config = dict(
    parallel_block=False,
    weight_decay=0.062,
    decay_fraction=0.844,
)
MLP neurons of a small language model. Each row is named by its layer, matrix (gate and up: input weights; down: output weights) and neuron, and shows model dimensions 0-191. Each number is 128 + 24 x the weight over its row's rms, rounded and kept within 0 to 255. Numbers have three digits each. A neuron's up and down rows have the sign that makes its largest values positive.
After each neuron's rows, "fires on" lists the tokens most often at its 100 highest values on Wikipedia text that the model never trained on.

L5.gate473:089146114118108130171102119093147189081138079137139106128159118144135118166122095154121124119135129123154107102152134103184110170151126153088164094164140120156102138141114154148109143139138178133119105103126148169159138161112110120124133092096132128144108105135111143077161170131135143108124166110141110093137163123135122158129149109190133126125154113126078136119084136095121121143131126159095125113097142117133107153137133118153113118182089158090121097135156161095128123119120111145187145144143101111080144129175111091160146124115110140112102128126125104109128130136112104096
L5.up473:143160094116195112159114070136112115121110098119105193151132145130108132127123151138090108116138143162153154101131129130160135119127109136100097126124161139117110139099134164147120122087132110116107110114112161129131114099134154112152116104139122140139110173101134151129121144100169104073146091110097122120154145130141128156114097143216128116106168117114135145167117160137149109116124110116149135146103159124098133096147161147120107081104089140121109134122074137115128117127111094124077096174122130135105142135121123145161127096122111158125168143123173129150131170171081155121
L5.down473:127081107103121137094104086133151139139153133150121069096114116153105078096144114152138115135125110102158154124169163127147129105122118111128137120091134135154123139182160106153117135143083103182176166142123131078158123137123113138137140121083124115157111125092124140161144109082100129097082121148117159126134132144096120117124145139144105100117127102152149127156095126136153131134168170134163123158136109155135129170155122170118151116108130130116169134110128149161120107168157147124123079150171144130069094138121158096124128116080134139147099100092137156117151122092112129161
fires on: "n", "5", "gh", "ent", "0", "id"

L4.gate78:093148134132144118115135079117152182091126125152111117178133110129107109105132106121103150128119133136110095086128140108088104157101100127129142113118159161153152108143121121129130135114148162192163140159126169142130137105137156115116131112114101110165139128094146130082131117105132119108124133097114121144155153122178160140129114154115110081162076121129142113153127140171079147124141075108115103128120136079172103135107110120165125124160140140133123115124162130131141134148157155145164128140152126165086116146108108136110101198115106177124155144126126156122063116078118107145
L4.up78:116142166119145131163170147170129138159106107126099103096160123148174156101125117106141105146107118151141148160128143107174084156098091169144097121125097147151065116173167139084111149094153090157108108165130145157110163155119093105139116144155056158097110145130111173159142112091107139128113129114098104107135116134125137140107105120118111159111107144123165119101130100125112107151157134118108138124086130150152144074152115135158120119122109097139155130099127093119119138148144134093161138118145119113137108111159113087104108126134109145123153131135123144121112167128140171177
L4.down78:159127124133092110110146161088103108117139144097124138155086105132120082150145140134115128131111111122168083120124125140108161132193145103119125195132127129132106123150120171123162091113140166089136152131157127110142153098120108107112169135125167112154079134133162126169115121158099115134149128109124120111111130121152085124159154140113094133116091106094129179059093127107172121105093096155130160110124172150116101136112136134120114092120130164131132116148067191134118152128133134119162116109132156107119120131125146141118162130175125148150135143083107132157106139106144134126
fires on: "n", "8", "4", "b", "9", "r"

L4.gate222:137132151109144091132102133127101127065152101137126064163087146126120156156131133116142131162087136117146143138157153134141162123120142167135173138141098155138180164155138154148153080126124130091110170122119151151129136137108096144149119148136123117141176134158136119127187082116122101108110103123114081121138151140154093106113104109155110158122135131095098115119185103109105157143127118172114113112067139111150140092151139112107119119164097148110148128123105134137084131131149177099157117065094112152110112133116132121122083139110116116132125113124116138149114166155128091129
L4.up222:143143146138123098154133113101130140135132131175161112112101150145126109104111167085144126165095117116120140117094139126162102153182149105120140137179116124137148120126145156103089117069129127162103084152084128123097129150103101142098110106103146137102160149137124139141129147154106112093132125116137120066128155095170118124152126141065129139100157148121187149150109176141088127128109123144149110147054130143114092149111134153149114086143117121127114106141153115157095119110111099089127121116120111143158153128084119154160095120154162110161137113119113155160130116130122171126
L4.down222:104150131112112126105131103106138146094181123112124134131161110131188084139133178111122111087090116115105125127126121108147144091117134108072119160160134128121132132134180108133108148140192149158100147078103129158107138168144096110091120119086153120133146116079106121134158101140139165130177135130115183125136131154112120113124144165133145110105158118132127105103111127142109094139138112113158117104137150132122129182118101171177147116122115119117094077132147137137128079136163132162088123141144128144112090115144109149118144159138147136181111099163119167115093114116117138144
fires on: "9", "0", "gh", "im", " R", "os"

L4.gate23:138118154114111082134119141149150102108123149198083146134147150164107156135136134167088111130124113142125097120099125135165119136119126109123145124122110140150131191111108145115137168130152165125161119131138175125120189134116101126144115099131160107159141131065153120129140117092136128157108134128109144159096110135152137179113087161093114113120135158185117107143121144153129114138171115140112120149120111095121089067119098122137127053142142118138124146074136155093134141164136112114099134105116123134097124163097122117112120136139153123097085093132120139125131120111192127131
L4.up23:084133094174166138125130124121107093152145125165163103139108145136149128096109134154080114128105107155155077105093124127155105128141141077097090113123154103140155089157149159130103100129123137090168169091120133144169103109109180152161155115152166128139123106130151146155118132148117142110108125090128142131091125141117114163158092144136088084137133097135162129134091087141114126165124142140133159097110130129143136141125141166120111128104143152132136141119109147132103114122103095156190092112172162144134142099138138158071109124106120129115135116127113097163100119114154169143
L4.down23:138123130101167123149170142109122130120155108140117150113123128129113150141150155105112111149158137111123169097146127088148146148159109092112155102162170110157112136125115086138116132116134130117107111108110113125125132178148127129091185158113174118129126122109131133137123102091168092109142149130157085115178141131157082114158175115135104087097152103153166120131143136120148090133137117109129146100145132215136084119118084125130168148152120139151165109138098111144128103086146121120112096123136121158136133104117162122107165145115131170118133133078158097116090111074110110130
fires on: "op", "ip", "ap", "ep"

L5.gate191:161177097146130110178129122132105091164167132149131105102100127152119121107064146160102174170096127079092140136121114154129153104125129164111142124116124073123091124130136119150172077167106108070092159126137169146118118111128124164121125161113132129124143077156118145154155122134132125149113150115082104127093107158125141136104131167168156145118134147122105136123144107141193157152116109143079125090115100122157138132180113116131136117135118140139150169122136137117143108118136148116154093153125132106149119119103104078108119149135118122133116125114114122094139143109104176136
L5.up191:086151077155160139126179168119117151163154126146164101086101106122124128142142153112124145141124116108121137146099128112084148098177156114095109105140092132158105140156096173120128138113114132130126139147150125148131097160086113138103145138149151114119186119174115136156104071175092097125128109159090134120138113173140112148105103110094147133116113135133101113149143105133111140130123184108083122062109123123107127105153088141136133154084114147120172154154125167130136134108112126084116133109117157123136110139158124135132095121147113125120097108155124125170126089147124162159
L5.down191:111145142114130133121135121108106143126128142073093119120122138115087100180124104125178113132103116102122149134121131176150083094132162122095120130140138120157116116138103132123095146154121162125126132107137095141214137160113102107125125153114140127091095149110140135176121105151137135148130146128142146123098152144116129122129093106111151126147155134133120158174069110104112163140130121136124142166144109119152117137112159133087153177097130107150172055146145113106133104087097106171087156138134161100135126114151132157121104140082103121145158115175145121095146156159106136095
fires on: "ar", "ol", "al", "es", "il"

L5.gate295:110102108103151118175126145135141115154130123132103137098130122133158176120136098143117138118162089152164151138159098157090132126154109133130115113189136124082154158099156165119131110113139150133149128134137146125095112172106098147105154118144123099126103142120112118154147115116107131101116114109098111163121130136067144120073101107167147129103135181113133092086080125145167200133145082177149110168149130122094135102097101088124150105163109142119156121112115139101132104135169129133105109160096118086120089130135158118145101131146137118125169139164125129104116124131136150114
L5.up295:092153118115124114120109116104149166143099143141171141129129156105115166131165141115065120125174157136154121145116143137090138124154111135119133118179173139129115108141117130137138135114124139164135085128063147130107091147111132135101095084133146107096159126096218112132088120146097157126123114144088151100145163195152196140119166109172117106149127158098130094141098108111164170134121119150127119142125152105092115111121119116172104103146141112104159140109118113109121118122132128143091152121105144113103126111148144117135139096103124175128140140151126104130131115112125120120
L5.down295:131106158093118169118120118107148172080096137085133131142143123099116121135147078124120067135150137158100137115137132174126103138136106118123130101091127153140125119138107146066159096153173100145092141116119141124156155136109167174118197121131124145123152088129134105127117119141146104117090142177108097143159109111145130157115130116058157110116096130136126116189124167141115061128137108161156152117096122138134116136093149129104136126127152122135149130176159119104136169116129146121141124078105143121140100097108127146093126166134152123146101134154132139147134134112135144152
fires on: "b", "od", "d", "o"

L5.gate501:134156131119154103089093174129149095083104104109120138126138141147140137115112152113128103133124158144119124145098126143167168163122148118163149103141131120132117129146125131124135162110153122093132133122110122152105135138151128121133139135106137170153157119118140118140158095038156102104112084124079094127187127144157120126174107150149137141135153139126104056129123117132140109158134109144123145122114099139124116085128135121112125130156134165078151112101111150165121107107134120114146128102111126105133102136091092126136144145112195109153091085149230127123116132120143131132
L5.up501:128166141113156157120149156125101099147157133135135111105127142127124164122172109184108125140136116054117117148131122115123137153118145152191098113079094149111150132147142112129113132161188106105083132124109085127128156149101140145107161112078146119118156142106133088106130125121183105121145151157144142098111123112144121128095127127114146150099143112151130155111115121100149124114131103104125106109134140107126114146133127110096152148121182147133167134127088138145057174126134135087139160129134175161113124121121145133086149133129121126160115094115147095142151070070123116131
L5.down501:170137159096168122140156156112064138156125101169116153120096133120119155129127109157119092105116146108141094152157130141105151157104117145109127113096146122078072130139152114133154091150099164123125132105132134127146165151092135122061112112104170159135140112114148113106122114124124108147089161153132119089131170148178137131113150128157110124092077115122166150104119119101138096138110105072112155079113149128102145139144112155110122129129135153170098131151158152127096196099153129123097116127152146126120117156147126146129135165145108105132149103125106124134161092132132149148
fires on: "al", "ap", "k", "p", "op"

L5.gate363:156139127090118136149083101132105116127155149114154099111115108125163160143159122173141146102153161144140099115138166163099186133133149147108119130140072109139084143142079116149144164092161138107108153129136137094132141108129142125108128086095118132127140149082164132097102115124098156159123129151110145116123175132140128123096090144129151121158090150096121128138146142129137148160137142100109146128112099063132126070128102117156119158064132136163133126122147136137190131113145139150184149121172115141101097124136088126101108133088126122139136124121108136123111158128119175117
L5.up363:108081103131120118127136133102123149160150107115163117079151126107110161113172180122108125143101125143106105139129170137110138131123105162156106111119189123120112157129112132136143110084149073115140149074116152133143088130135099141161117154133100124150141105119175130114116086115085139127143132157150135079166098116155137134130161085097160098104116139076152101122131126150152160118127138158172111160144103104148145151086107108145124111151142112139175114163111147166172118112139135173085123104108122146094129124142126102117141090121107110123108118162147132119119119155151155170
L5.down363:135178124128118151133106115113156110118109120117116083160130146111155143144147120161161126146115128111137157159102150130172143150071154129113117100090148128154116069132117130107136143141121179141156113132125148147148126101149161124092140101107145095130147108157169143122107137131132111107056150141102098143147158103112124173121144165172096174141123126084114142160153123097136111102141118149105101096135146110137088143117123144111128196106109138127135161156098111146152131096113097163132149121138155099114138098105149112109124107088115094127168169090135109086108125095113163116
fires on: "b", "ut", "od", "al", "ag", "ad"

L5.gate287:151136143087136100129148070098103134097106109135137060089117119145165096118133115131094092144111129129164161082118121141153113129113129100160130143095137114137128083157130139178126131171097112089116141145194133142160123157107149150136147140145120120139139161091141100138149112128156150094115084081110137138102125128121134168144130127126101121137164132109144145144124145151140092114102141113106123124068110146128142125185168162131121149138074131092121168138123146117119140154115129128118127152091153136152118134114136120098153163131142155131130147060149135098135154104167114167
L5.up287:121114121144127171120145125128104106130155152169115123115133114159121162114113143154128102131140092141118144085125109150097119149087125142113113155119134150135147124134134143178103110130091133186133091131136130132157136124129126135072126143137158102150166134126162138091116124115161150113133163115115175172122157139104066154140099108101158163122079134170159125120056146106158115087112132149124116110086094110135081141111152140091100088086101133127077133132145146143127160158118141120160125162134136131138129131091087123149117149148149103144134104125180175101128144121158123109
L5.down287:132100148148135171091121097107137150151120094114142141129148184126157116141124146110106107104113141101174150138086138115134138093098138120149148136073130120160106123109125115096155127125088155107119111152150140098163142123162133149116140121106148152125103129074114121114160094143110116097110165140097133141143111132147126120117158179138148138045138133105100178135133148140155127134125145123130192122077105150090164128111170127107124177136131147153126160122123089088111141156189108120134102125142125114113111114122148134114104137118138096130162157088111083143154163140106105137
fires on: "or", "er", "r", "our", "ter", "ian"

L5.gate31:146125157117160145119108140143151119159145132127138122149056156161122120149087117138089115140125151150125125146125163118135135126102175063135113122140107129141076145170150166155126144105122136076162164139157150108133136123122112115101121117093102136156066134124126109116148122127103140145086131123125110139119125150128146142085141138121166147111111118136129072139153091108126066128163140140090116128142088109091124124125153162146139141086121131086154130117096087136130133134147122186156105173132163135118105102109113101112142155116152092172150089133125121100122170109166112134
L5.up31:109096142125121141121138181143098133133160135139120135093136124156163137132169118118127184142151117119098150153112130123122111137100113112151108107076141153087108165140111149131130105126150104125120103135092093083138137138167129127160136200141124110092145134120146090132118101135084153110128154124081138095133151142115107175128167078089126091128092191110162130100128132098105153119159126117147162136136174151148135136121099133139142127157177128180154147114128151113094103122086123136109137090092119159108130115107145113110078121156135138123105126133141145104149091103144163133
L5.down31:124123123129140104134144136120152101123083087119116114127132161104120156151134092154137104148145155119138130133099095124127107140134109148132155088110135084163086163146154143130131150125089098133089124151160121110180127091138121159088151147122159175139093131132144126167099138115130131151112146122115095195125085137107173114119088165158121110077116136073111141129097135104118092112145116120065118126123120119145143128139138112102133158103128121127136159161148084145176148110155110169145115140161157131067106101136164112123115160119171119124129142123170144106135149121151139088
fires on: "al", "er", "ar", "or", "ry"